{
  "d_model": 160,
  "n_head": 4,
  "qk_norm": false,
  "bias": "all",
  "parallel_block": false,
  "beta2": 0.99,
  "schedule": "wsd"
}
MLP neurons of a small language model. Each row is named by its layer, matrix (up: input weights) and neuron, and shows model dimensions 64-159. Each number is 200 + 40 x the weight over its row's rms, rounded and kept within 0 to 999.
After each neuron's rows, "fires on" lists the tokens most often at its 100 highest values on Wikipedia text that the model never trained on.

L9.up104,243,199,249,175,163,126,200,173,188,243,162,184,259,268,251,177,208,216,249,192,259,219,122,243,170,192,246,220,154,224,183,296,150,221,176,224,259,218,182,210,172,301,164,207,182,202,138,222,221,194,227,202,181,167,241,200,153,194,266,141,148,214,124,209,167,218,135,210,182,177,115,252,176,241,196,175,210,231,155,269,214,172,173,192,191,272,176,169,138,221,212,274,234,194,214,148
fires on: "i", "in", "a", "s"

L9.up140,259,200,222,239,253,253,129,202,273,153,213,213,158,211,204,110,186,166,245,164,190,271,125,202,181,195,160,219,182,233,179,197,150,164,162,190,233,208,182,264,211,226,160,177,185,238,190,210,226,171,215,177,191,193,270,217,289,175,196,152,223,137,209,165,217,174,192,221,184,208,254,261,133,181,128,193,204,130,168,249,161,173,176,217,248,164,248,275,153,92,195,137,241,246,222,242
fires on: "0", "1", " | ", "2", "3", "."

L9.up500,213,180,208,223,258,220,155,238,122,217,210,285,164,241,176,186,175,213,188,197,210,165,166,260,193,175,183,248,217,267,254,209,259,242,223,205,212,230,237,170,214,121,227,208,246,232,259,176,201,256,181,235,219,248,165,146,157,205,202,170,202,163,158,229,215,227,221,211,171,163,255,201,115,251,169,148,192,183,204,211,199,93,181,216,226,262,157,188,196,210,176,199,246,218,238,103
fires on: " km^{", "000", ".", "}", " int", " em"

L3.up424,249,206,251,222,233,175,240,222,191,187,222,206,133,245,217,200,229,227,175,233,207,151,195,194,163,230,222,305,213,212,267,267,219,152,196,156,196,158,197,250,194,154,179,219,116,215,166,226,189,209,202,125,155,140,137,188,194,224,187,212,128,185,235,122,210,177,183,238,214,174,225,242,202,190,168,253,260,177,176,232,140,220,223,137,153,260,206,194,264,199,186,130,196,163,232,238
fires on: "ad", "oon", "alf", "ud", "ool", "ol"

L4.up518,194,251,223,220,160,247,132,238,245,169,246,272,190,195,191,180,180,233,135,239,165,229,232,174,199,229,246,226,153,222,198,156,230,187,146,177,156,122,182,167,170,218,168,242,224,231,220,217,203,234,185,169,174,177,243,180,232,211,189,213,244,152,178,193,202,144,215,245,260,235,244,237,242,134,164,184,168,149,212,196,252,178,168,229,244,158,178,245,153,208,178,227,196,174,292,116
fires on: "\" |", ", \"", ") |", ": \"", "://", "] |"

L10.up179,282,188,196,196,177,182,171,151,241,179,193,244,184,228,220,213,231,199,86,290,183,173,199,196,264,218,162,183,162,278,115,167,205,220,254,199,184,156,207,189,185,198,113,173,241,236,190,180,193,251,128,139,223,190,192,208,203,220,281,182,217,210,152,199,178,164,214,189,247,216,232,270,213,163,165,197,203,192,256,225,219,178,185,203,203,228,89,205,138,275,143,271,138,235,316,171
fires on: "',", "),", " –", "\","

L12.up101,146,220,238,271,198,189,195,151,206,198,252,234,226,199,181,170,204,187,178,188,250,173,250,255,224,184,185,197,172,207,259,284,209,260,202,244,248,193,245,239,258,171,261,171,146,193,207,186,146,227,225,220,171,262,260,231,226,180,261,218,158,138,224,215,166,186,245,266,159,127,205,173,220,149,165,187,180,226,147,315,174,208,208,290,193,239,229,271,217,190,166,179,194,152,167,160
fires on: " G", " F", "F", "-f", " W", ","

L9.up452,214,154,182,136,155,237,187,177,194,235,144,152,233,216,157,183,229,152,247,229,191,181,244,167,184,202,177,195,211,230,170,242,175,171,219,220,243,157,249,195,204,120,190,227,181,163,189,226,325,187,216,293,175,288,209,115,247,196,207,193,151,180,190,212,177,270,233,198,148,143,226,228,258,249,238,125,172,205,154,231,180,179,152,226,252,218,188,237,188,189,85,176,228,124,207,199
fires on: ",", ", N", ", A", "- W", "- N", ", U."

L8.up371,262,165,157,199,224,233,158,213,216,265,167,243,150,216,178,185,253,198,168,262,292,180,199,232,139,172,228,179,253,175,256,97,172,119,183,180,282,175,248,234,204,216,260,184,201,150,148,226,199,266,187,272,180,254,264,157,215,171,173,189,204,184,186,226,188,190,111,316,219,145,180,175,182,213,185,219,129,171,223,302,209,175,188,221,224,197,209,235,197,219,189,196,205,163,228,178
fires on: "-", ",", ":", "om"

L8.up279,204,119,161,173,185,149,247,215,202,197,270,248,205,261,237,200,201,224,197,167,215,251,197,230,180,162,192,183,177,220,135,123,176,158,193,190,274,137,246,166,203,270,188,200,209,207,202,153,273,205,178,173,192,198,239,201,279,232,270,221,158,107,207,87,190,158,123,233,216,151,144,222,237,240,140,207,163,201,227,243,244,213,248,155,232,191,186,203,200,246,254,202,210,236,223,263
fires on: "bi", "ran", "am", "iger", "ad", "af"

L4.up422,259,238,242,203,183,208,211,143,161,228,212,240,245,214,205,167,198,167,202,269,213,213,240,288,180,226,235,236,222,210,163,123,248,168,282,218,189,270,186,241,248,207,252,158,146,87,224,220,125,217,250,234,175,283,201,222,221,209,242,175,211,213,119,284,180,179,191,164,156,134,177,218,212,251,203,168,216,143,138,232,147,189,145,140,235,205,232,258,134,258,197,181,187,177,217,194
fires on: "2", "ive"

L4.up435,217,240,195,202,233,214,131,245,211,205,153,146,131,240,178,224,126,231,219,210,232,161,208,296,225,184,190,207,166,200,231,219,239,138,233,158,203,162,188,173,180,218,197,226,198,135,123,201,162,233,243,190,131,184,212,218,190,181,147,203,99,203,218,192,199,233,210,161,190,152,198,233,143,224,217,193,200,183,217,265,238,158,204,194,150,180,210,235,245,291,230,283,173,159,163,203
fires on: "art", "in", " single", "ell", " record"

L8.up315,260,203,240,178,157,133,206,217,144,241,242,181,249,260,234,156,256,162,240,171,231,235,217,211,217,214,181,228,179,210,196,164,190,191,222,208,246,180,121,179,202,192,200,173,213,231,156,227,166,202,208,236,222,203,226,327,219,185,140,153,180,196,225,165,200,244,119,182,183,254,173,219,185,200,201,164,178,282,219,232,178,221,191,233,172,183,145,165,184,190,236,147,208,184,245,155
fires on: "ing"

L12.up289,271,163,196,223,220,192,223,213,187,210,229,188,213,257,205,205,218,271,194,170,170,168,158,331,216,196,171,225,157,197,154,190,238,213,166,234,224,169,175,217,178,208,192,219,243,146,189,196,124,308,153,192,214,131,215,193,236,178,264,202,193,180,103,176,195,254,173,254,216,205,246,229,150,156,211,184,199,232,265,245,204,119,116,220,229,214,119,227,235,143,189,254,281,224,212,161
fires on: " ", "2", "5", "3", "6"

L10.up320,181,221,248,201,196,202,198,104,263,232,225,174,208,192,146,213,174,200,193,139,231,186,223,292,190,190,110,236,113,226,240,244,178,308,233,192,207,229,213,224,182,154,196,225,227,213,216,147,135,175,168,178,183,178,207,152,220,194,192,189,209,184,202,266,123,162,145,220,269,225,190,260,224,163,165,193,206,145,163,203,181,215,103,144,189,201,176,214,202,146,147,216,171,207,210,237
fires on: " P", " (F", " V", " (C", " F", " (V"

L3.up561,209,200,205,221,240,218,279,306,227,214,239,216,237,195,140,179,144,210,162,162,198,224,197,243,142,153,228,190,162,212,140,159,190,231,124,155,225,163,197,222,187,155,170,165,157,220,169,264,114,198,233,191,217,182,236,240,183,215,240,229,188,200,144,145,258,182,109,187,214,174,230,210,137,193,191,175,197,235,249,210,232,195,181,238,185,188,232,221,201,156,207,193,176,135,198,179
fires on: " T", " G", " g", " B", " R"

L10.up326,227,200,276,199,182,150,251,128,249,154,206,208,145,239,215,158,151,190,217,162,194,163,160,237,202,264,189,171,179,214,174,137,282,211,164,232,159,185,194,202,183,178,223,194,165,155,131,226,192,279,160,136,214,250,151,238,203,266,189,211,203,183,104,185,223,172,173,249,182,249,101,264,146,189,168,166,207,216,188,301,214,201,201,223,193,236,210,192,161,193,207,164,237,211,296,147
fires on: " ", "al"

L10.up44,230,240,199,200,189,228,201,166,234,143,234,225,151,151,150,179,173,210,189,197,221,238,170,248,183,190,185,205,159,254,168,194,197,151,177,236,286,255,189,217,232,197,186,142,169,287,166,195,163,194,213,132,195,186,243,258,350,216,193,180,218,185,215,137,158,175,153,191,172,197,239,268,213,131,116,223,211,217,207,231,149,85,208,171,186,170,236,252,164,211,216,177,228,222,196,191
fires on: " |", " | ", ") | "

L8.up12,182,130,258,156,170,158,210,211,221,213,261,243,232,176,272,110,191,152,179,114,208,273,213,258,203,170,167,150,174,179,184,211,168,148,214,168,182,159,245,198,196,326,241,172,125,269,201,213,160,166,187,184,183,203,298,194,199,168,266,161,223,202,194,171,223,213,172,205,194,185,203,207,243,238,110,249,221,214,255,188,211,147,201,191,217,198,163,165,180,244,195,154,219,180,223,182
fires on: "en", "i", "o", "ion", "age", "on"

L3.up462,249,219,195,226,220,165,220,187,269,252,207,210,216,260,203,191,214,196,130,214,210,291,231,224,153,163,158,177,277,137,262,263,201,163,167,153,226,162,225,195,229,261,138,195,208,188,214,148,228,248,247,171,209,203,203,205,169,170,106,169,151,238,164,205,203,138,171,227,241,135,194,168,168,244,183,190,167,222,205,298,196,130,200,247,219,155,155,172,199,196,179,181,177,159,215,253
fires on: "ia", " day", " Day", "les", " side", " time"

L4.up54,228,202,207,192,183,230,167,233,210,151,233,224,206,147,183,237,168,124,214,234,262,186,112,136,190,240,264,191,217,223,189,261,177,172,230,227,212,168,188,246,211,247,209,152,187,189,184,231,123,41,100,185,92,277,227,143,180,269,252,220,173,150,214,172,177,182,172,265,192,142,219,168,203,144,155,245,117,159,146,197,236,221,219,199,222,232,150,245,179,135,192,171,175,220,171,195
fires on: "p", "ch", "g", "t", "b", "v"

L6.up574,145,212,292,217,165,211,218,209,247,210,217,215,210,178,246,241,167,242,201,237,266,226,188,242,187,183,239,121,171,206,184,224,169,163,236,172,296,152,203,211,182,282,180,152,149,206,133,205,173,166,229,203,225,147,288,181,135,174,216,130,112,251,186,205,215,255,194,164,228,152,175,219,150,194,113,141,216,218,211,234,212,158,146,191,187,299,187,154,180,187,178,207,203,206,186,171
fires on: "i", "an", "in"

L6.up148,211,235,221,190,217,186,154,136,231,230,156,164,209,166,157,239,181,246,169,195,262,219,196,223,221,243,209,225,209,206,228,258,218,157,241,243,256,189,230,209,225,304,239,179,186,102,205,247,163,174,220,177,216,207,214,187,162,299,231,226,119,179,162,241,145,203,192,138,191,175,151,233,130,117,213,166,233,216,141,246,285,172,184,233,182,187,198,217,227,175,216,180,228,196,213,175
fires on: "ic", "ing", "i", "ong", "s of", "ics"

L3.up17,133,153,166,198,187,131,188,187,200,200,168,212,232,193,202,163,233,231,229,134,261,205,290,124,199,167,141,257,209,214,240,147,165,183,320,184,199,235,227,232,216,245,189,241,193,178,153,232,147,196,174,166,220,231,195,225,238,229,246,161,206,203,231,193,214,188,219,193,206,171,154,151,142,229,150,181,200,214,233,199,279,220,240,215,232,176,190,267,198,127,149,209,174,191,235,147
fires on: "ically", "ition", "s are", "ises", " Davis", "ists"

L3.up504,141,161,195,238,244,256,223,207,147,180,187,264,175,169,171,104,201,185,88,203,238,196,183,256,188,203,158,203,223,204,206,146,149,148,239,235,231,236,232,237,206,201,181,193,223,202,166,241,177,155,215,200,158,201,245,239,264,164,182,259,212,190,230,215,195,192,248,196,302,167,194,195,234,169,196,232,210,119,172,241,317,148,190,269,207,177,276,219,189,136,155,179,155,167,162,187
fires on: "es", "ed", "ib", "enc", "ing", "es and"

L3.up177,213,194,164,105,246,194,242,191,198,146,217,182,159,189,163,202,153,294,196,197,216,223,195,192,174,206,251,309,212,183,131,229,215,211,136,168,214,174,231,162,188,231,121,237,187,178,91,226,114,181,278,165,204,253,268,259,201,157,180,171,285,222,186,220,176,121,235,154,172,208,233,275,148,252,201,143,202,230,163,234,220,164,287,163,163,201,186,191,215,180,229,208,203,216,164,185
fires on: "il", "ia", "ina", "ime"

L4.up535,259,198,173,219,150,194,213,174,252,159,224,149,259,160,218,146,195,147,188,234,248,217,223,259,213,155,139,192,189,178,221,230,198,232,185,211,116,222,213,292,226,180,245,164,200,143,163,222,125,148,143,252,188,241,176,221,299,231,180,249,285,119,150,181,155,135,204,246,137,171,157,223,214,233,204,204,186,152,188,239,211,234,176,261,215,213,201,228,133,196,156,136,166,215,212,143
fires on: "2", "ps", "ov", "ic", "p", "ord"

L10.up424,269,145,215,155,218,196,174,196,202,216,225,181,256,178,159,149,231,269,237,231,193,183,216,159,133,152,167,107,238,221,244,205,186,254,173,195,186,186,209,232,127,144,189,244,218,170,280,187,90,187,179,157,121,170,115,169,209,236,225,196,135,213,200,231,102,203,252,220,218,233,229,224,177,213,176,150,200,113,208,192,210,220,126,270,234,193,219,173,197,224,277,147,216,229,210,162
fires on: "m", " rem", "On ", "| ", ") | −", "p"

L4.up61,190,263,184,137,237,266,220,231,179,252,304,264,214,205,200,279,200,193,212,202,228,158,242,212,138,172,263,152,229,197,201,174,239,239,285,208,176,273,209,299,211,128,135,228,205,228,168,217,237,241,230,148,197,197,212,249,213,192,79,204,184,183,206,178,104,217,176,238,209,183,244,167,193,163,167,294,181,164,188,149,255,141,192,239,211,166,184,244,203,151,123,149,148,210,243,221
fires on: " O", " N", " U.", " I", " o"

L4.up45,277,180,274,143,221,204,277,227,240,223,188,105,178,171,179,266,177,234,230,216,225,200,236,159,228,221,192,171,214,183,229,157,192,226,198,259,164,248,211,290,162,201,254,206,151,183,186,216,189,179,185,180,199,220,241,225,213,220,198,202,207,154,169,192,209,189,153,232,185,112,146,251,154,140,174,238,167,183,140,277,220,220,236,215,197,169,298,207,193,255,184,156,198,204,262,100
fires on: "ic", "2", "5", "6", "y", "or"

L8.up326,262,201,258,168,169,178,156,182,191,218,270,220,203,260,244,229,182,220,220,217,272,199,136,174,142,211,222,189,187,182,229,189,174,192,246,144,287,154,239,169,204,235,248,220,151,192,184,203,215,134,268,199,213,184,189,300,171,235,170,151,155,215,177,129,193,216,201,160,220,204,144,234,202,170,142,180,214,187,226,272,180,172,261,241,223,242,120,222,226,195,176,254,204,203,226,167
fires on: " only", "in", "al", " pre", "ing", "on"

L2.up18,254,152,208,152,204,203,246,176,190,140,215,186,249,210,256,174,189,214,114,286,221,260,171,199,151,213,234,216,212,267,167,201,234,125,232,204,205,152,235,194,188,270,207,188,212,188,148,260,242,100,292,246,199,248,204,161,201,261,250,207,138,249,231,242,190,157,179,254,195,222,189,198,139,154,141,249,166,198,201,228,267,186,232,192,214,169,185,238,145,216,158,207,181,169,229,139
fires on: ").", "ates", "ated", "es.", "ed.", "ers."

L12.up419,211,211,193,166,229,195,222,189,183,197,214,168,211,150,108,166,188,206,165,169,260,206,218,225,218,182,220,181,187,143,206,199,233,207,154,230,223,177,154,304,182,253,255,159,233,191,215,270,206,235,229,204,219,257,203,174,297,168,273,186,171,175,225,230,214,153,199,226,176,173,180,200,195,177,153,198,241,139,135,170,232,123,180,228,206,190,264,219,219,234,190,158,122,230,263,143
fires on: ".", "′", "°", "5", " "

L10.up126,193,262,270,207,225,262,222,186,117,239,198,167,185,223,201,217,188,226,159,163,167,222,213,157,189,256,253,230,166,250,244,234,273,226,140,145,189,144,183,194,227,151,206,226,197,247,254,147,268,149,193,240,169,189,264,172,203,243,233,194,200,156,162,168,200,216,206,224,173,177,264,187,233,213,201,93,214,212,130,213,264,213,186,260,253,146,217,256,156,171,148,172,217,159,241,119
fires on: ",", ", A", " (", " (A", ", b", ", H"

L10.up71,243,167,187,192,205,247,197,209,161,186,164,169,245,175,198,143,212,228,212,228,211,148,182,258,180,178,191,221,191,180,167,105,212,149,139,231,221,209,208,245,174,184,235,78,203,198,156,238,268,200,145,218,151,173,215,191,277,205,200,188,150,220,224,221,254,179,197,207,222,203,168,166,181,120,170,167,137,301,167,280,225,201,226,264,204,201,258,200,199,199,182,228,251,222,164,199
fires on: ":", ".", ",", " arg"

L10.up13,218,207,260,194,137,206,229,153,157,243,230,191,229,226,196,192,213,191,195,258,159,166,221,232,240,226,163,153,231,238,187,114,196,199,195,257,207,102,200,200,154,214,114,256,141,196,202,189,182,164,189,182,196,171,221,198,209,223,223,218,206,160,120,161,187,224,169,197,226,228,147,257,185,156,216,263,143,234,135,236,240,174,172,188,223,127,202,200,137,177,172,183,214,90,243,146
fires on: " of", " ", " a", " in a ", " a ", "|"

L4.up522,164,177,228,206,196,208,113,246,231,192,226,206,140,180,152,185,188,163,251,195,222,198,227,273,195,187,163,132,128,213,224,216,181,260,231,138,229,167,268,222,235,163,234,236,246,231,155,231,191,152,154,237,152,242,241,211,201,144,231,247,196,253,221,188,172,248,210,232,219,218,221,185,109,230,196,173,214,169,157,208,169,210,187,216,196,142,145,220,160,154,225,164,187,189,198,203
fires on: " (C", " (V", " Pr", " (P", " (D", "==C"

L8.up28,193,177,175,231,146,184,216,136,167,192,193,235,153,165,173,177,215,197,156,181,190,155,244,206,187,173,215,204,183,188,209,238,197,92,174,195,210,169,249,237,221,292,222,186,176,243,196,265,217,234,174,189,159,200,150,174,222,326,225,223,177,256,245,234,172,248,183,166,153,184,145,158,119,207,222,222,183,201,184,245,237,208,223,182,262,157,203,260,201,235,153,216,142,200,235,159
fires on: ".", "\n\n", ")."

L4.up425,199,266,225,226,209,215,230,230,247,146,245,201,141,169,183,223,191,228,172,186,195,254,177,198,163,216,255,197,145,263,155,149,226,111,250,221,253,198,163,239,252,259,199,123,99,206,202,256,248,191,200,182,191,173,213,158,256,217,191,231,190,175,235,223,180,194,228,191,280,161,189,231,168,146,105,202,155,196,210,212,265,163,247,205,217,225,179,211,136,192,170,274,184,149,197,205
fires on: "\" |", "andidate | Votes |", ") |", " |", " % |"

L10.up101,277,171,166,131,212,241,196,272,181,191,164,270,139,207,221,169,162,290,160,227,240,203,194,222,243,163,159,164,104,230,152,241,150,163,154,193,243,156,179,204,195,213,203,180,183,109,207,262,209,189,150,192,140,195,185,198,235,214,192,193,222,200,235,178,217,198,173,193,225,175,225,232,235,182,151,189,138,296,201,176,201,196,218,228,176,182,204,192,264,214,208,260,181,207,228,181
fires on: " part", "end", " lead", "ad", "ud"

L2.up314,190,108,265,229,247,152,183,188,190,280,238,182,197,199,197,159,243,220,219,119,189,188,162,132,219,179,260,237,199,206,205,83,193,134,137,251,268,191,222,175,228,256,270,177,229,143,225,211,213,264,124,226,224,158,174,182,276,119,184,208,140,196,260,239,260,207,204,232,256,203,138,187,218,255,173,210,154,240,232,206,161,153,230,252,180,183,146,212,269,162,261,250,184,213,180,238
fires on: "ing", ".", ":", "eather"

L3.up181,176,168,251,165,214,134,232,221,273,165,185,165,179,185,182,280,167,192,125,307,232,215,215,161,191,186,171,165,181,241,267,231,204,187,94,174,282,69,304,187,203,224,208,262,243,212,195,165,193,228,181,253,175,202,235,232,188,171,134,242,179,231,202,198,232,182,165,207,155,179,233,215,129,129,176,185,191,216,107,179,266,213,149,186,209,203,241,199,201,167,210,201,176,210,177,187
fires on: "ar", "'", "’", " de"

L3.up209,212,176,203,265,178,184,212,149,222,245,209,144,181,88,207,188,179,136,245,278,189,224,126,242,208,175,196,173,189,222,272,231,214,178,242,168,193,178,253,222,179,201,173,128,123,258,234,184,148,145,231,190,174,193,213,216,239,239,206,117,181,230,180,161,159,208,153,204,223,117,184,151,207,215,182,237,179,180,187,217,227,241,224,217,224,207,188,144,186,212,197,220,204,230,189,248
fires on: "og", "b", "th"

L9.up637,220,259,188,230,245,196,205,265,120,164,199,238,237,220,179,151,157,229,151,174,167,203,254,239,108,173,182,120,152,206,162,144,211,204,118,228,231,187,194,196,129,147,164,198,211,171,182,246,227,194,202,140,184,234,225,182,194,241,231,201,258,227,219,188,164,220,187,258,258,189,262,205,156,242,195,258,254,222,237,226,211,161,187,255,171,193,256,244,222,242,158,194,175,150,187,114
fires on: " G", " at", "- G", " | G", "| G", " g"

L4.up337,204,287,213,241,270,177,231,142,151,183,194,181,114,212,212,195,234,282,205,218,233,245,147,181,193,254,242,245,283,240,248,207,193,190,192,184,276,133,285,228,164,236,263,304,269,174,204,250,195,200,224,227,184,145,295,209,179,182,153,207,196,255,177,155,224,198,162,155,195,176,215,173,181,145,239,266,208,195,177,212,175,161,196,259,201,185,184,229,192,179,202,261,182,162,158,164
fires on: "ar", "% |", "'", "s", " elections"

L4.up600,204,149,246,166,210,192,169,185,237,119,232,142,156,213,181,282,230,219,206,178,229,174,205,187,152,171,198,139,244,172,234,201,178,174,182,177,217,203,237,180,194,285,144,192,187,219,161,119,187,223,153,140,210,184,269,169,212,211,148,229,211,213,137,237,236,212,185,211,216,134,183,171,110,184,245,223,197,161,174,193,222,221,227,206,271,216,151,187,161,240,256,270,214,173,270,211
fires on: "e", " co", " art", " dis", " En", " Science"

L2.up56,221,167,187,271,238,158,254,251,229,229,213,288,149,163,109,194,280,194,157,210,258,191,177,201,172,235,196,232,195,187,266,165,205,174,141,216,213,134,234,247,158,177,199,207,255,157,211,209,170,167,227,232,195,280,184,189,283,185,165,191,239,124,215,161,224,143,118,300,133,208,216,239,221,159,184,208,214,187,113,263,240,189,255,172,131,165,262,211,179,197,229,182,198,209,229,182
fires on: ".", "u", "h"

L10.up636,264,202,296,174,249,293,181,219,170,233,196,325,212,236,151,141,171,140,174,164,229,239,178,242,152,217,189,226,190,224,241,241,203,222,217,233,232,138,306,233,215,187,192,135,223,207,205,209,196,247,220,216,173,234,245,175,198,205,196,188,173,270,218,261,167,220,164,196,188,194,187,236,224,189,184,170,230,141,183,262,193,160,201,299,170,164,185,153,202,221,125,187,197,127,235,187
fires on: "0", ",", ".", "000", "7"

L9.up617,239,234,196,210,178,261,151,146,165,173,170,179,182,203,228,218,123,173,211,235,261,222,186,341,243,140,152,211,183,213,143,234,190,211,130,224,216,120,210,271,174,190,220,192,134,160,175,239,210,230,170,154,143,180,277,271,226,199,282,182,177,196,155,158,250,217,184,251,242,233,177,255,134,229,210,214,196,223,158,193,191,174,193,252,185,200,213,192,200,172,172,98,242,172,246,210
fires on: " B", "h", "o", "al", "am", " "

L8.up570,192,207,246,125,147,209,240,202,214,191,263,148,219,184,224,220,252,180,155,184,249,197,170,285,223,183,154,169,154,238,197,288,122,222,187,208,212,193,200,253,230,193,144,208,169,180,213,173,208,214,245,279,155,174,150,214,155,195,198,54,168,174,141,246,184,191,178,156,207,157,205,183,182,153,134,258,202,204,142,160,301,97,236,232,202,258,175,213,228,138,164,195,189,141,228,184
fires on: " I", " C", "i", "ia", " S", " A"

L4.up108,172,193,165,221,208,225,234,168,269,281,197,241,186,219,225,145,215,189,179,202,209,158,183,201,210,164,229,200,232,178,221,190,205,228,151,215,177,196,193,219,213,254,218,79,199,253,179,205,203,228,170,123,187,181,221,164,177,221,214,202,184,189,187,209,241,161,177,296,108,244,218,197,214,129,189,149,198,189,125,283,265,218,196,221,200,235,185,159,122,153,242,206,256,198,251,233
fires on: "es", "i", "el", "or"

L2.up124,181,165,218,140,200,169,246,156,130,307,139,120,200,237,160,190,142,190,277,272,176,182,268,201,259,266,217,136,164,216,200,147,253,209,211,174,197,181,219,244,248,225,182,126,247,202,201,170,194,185,288,224,175,283,229,183,219,164,256,218,244,189,204,177,223,134,241,186,221,125,240,267,216,223,190,185,235,242,188,202,189,176,179,155,233,217,146,209,245,237,86,163,228,110,167,196
fires on: "2"

L2.up411,144,258,246,198,159,155,183,166,188,251,173,169,154,236,195,216,152,169,218,157,278,221,173,153,130,208,169,200,238,198,179,154,122,189,164,209,273,202,187,184,172,209,209,266,149,133,221,264,214,225,222,190,156,159,199,176,193,208,242,227,128,272,285,221,143,263,155,219,178,202,159,164,191,167,219,140,255,224,141,220,237,199,205,236,202,118,196,237,236,300,158,262,220,142,194,200
fires on: "in", "ri", "ar", "red", "ot"

L2.up118,210,101,204,218,274,174,193,198,230,260,164,165,192,199,247,181,274,242,199,187,227,221,167,218,224,197,266,194,204,242,200,150,236,181,224,166,218,170,194,204,222,197,212,210,257,71,205,222,131,245,153,196,189,163,203,208,236,119,205,171,173,238,259,245,274,196,151,194,203,149,184,181,203,228,167,208,113,194,226,191,222,177,133,207,181,196,265,147,238,180,243,242,161,182,260,203
fires on: "ally", "all", "l", "he", "ograph", "urd"

L4.up289,223,210,188,175,253,233,233,142,199,142,202,133,130,186,121,214,235,195,149,169,195,180,202,246,240,227,252,274,159,227,235,208,206,199,204,179,196,180,220,219,145,179,185,158,109,190,181,205,212,250,194,154,127,190,189,181,257,229,197,231,103,219,189,229,233,168,172,222,168,280,178,209,117,129,194,168,203,193,188,259,232,219,150,240,193,142,197,269,242,296,216,201,229,194,236,207
fires on: "o", "e", "al", "ap"

L3.up272,224,148,204,131,307,145,190,160,175,247,189,242,199,209,254,148,198,190,166,164,194,163,238,201,206,228,267,156,218,190,156,194,216,182,279,193,178,253,237,204,134,197,193,191,169,187,168,199,146,150,219,149,137,264,158,144,166,178,206,220,256,217,247,205,248,219,170,253,216,131,200,245,140,152,221,187,200,207,204,257,129,204,118,129,161,194,266,157,159,293,207,237,249,172,234,244
fires on: "en", "fl", "l", "end", "all", "ries"

L2.up267,169,170,265,194,212,167,190,233,231,180,206,135,178,182,144,202,275,297,112,227,239,184,302,242,220,183,210,199,193,178,221,198,144,252,218,195,268,127,241,156,197,196,228,189,174,154,155,209,203,232,221,210,153,205,248,222,220,194,162,224,189,267,198,218,192,121,164,202,263,115,191,225,143,171,172,271,177,190,195,196,206,184,173,171,174,206,185,201,132,226,245,116,204,211,270,218
fires on: " In", "ally", "at", "istic"

L10.up493,201,225,205,211,113,216,153,186,176,213,159,244,211,226,198,148,232,179,133,217,126,199,154,203,157,235,209,184,178,280,125,186,187,166,198,197,235,196,218,213,182,178,150,197,237,266,230,187,220,223,152,214,203,254,253,129,202,254,251,238,159,239,183,147,123,213,197,203,214,216,146,286,144,325,202,216,171,108,169,211,250,205,166,206,165,139,160,175,250,259,200,257,142,184,227,263
fires on: "),", "=", "\",", ") =", "s,", "ing,"

L4.up160,209,170,222,191,187,216,166,298,216,208,183,176,222,211,208,167,148,239,146,176,252,225,173,167,149,136,230,218,208,105,212,221,200,175,221,243,199,167,232,206,198,209,207,229,235,172,174,177,293,268,295,192,141,272,280,226,254,164,124,159,195,235,100,152,226,180,207,161,174,172,144,161,220,168,232,259,214,176,176,195,250,217,158,246,201,132,217,195,212,206,200,205,217,229,173,180
fires on: "ow", "af", " week", "es", "ay", "ier"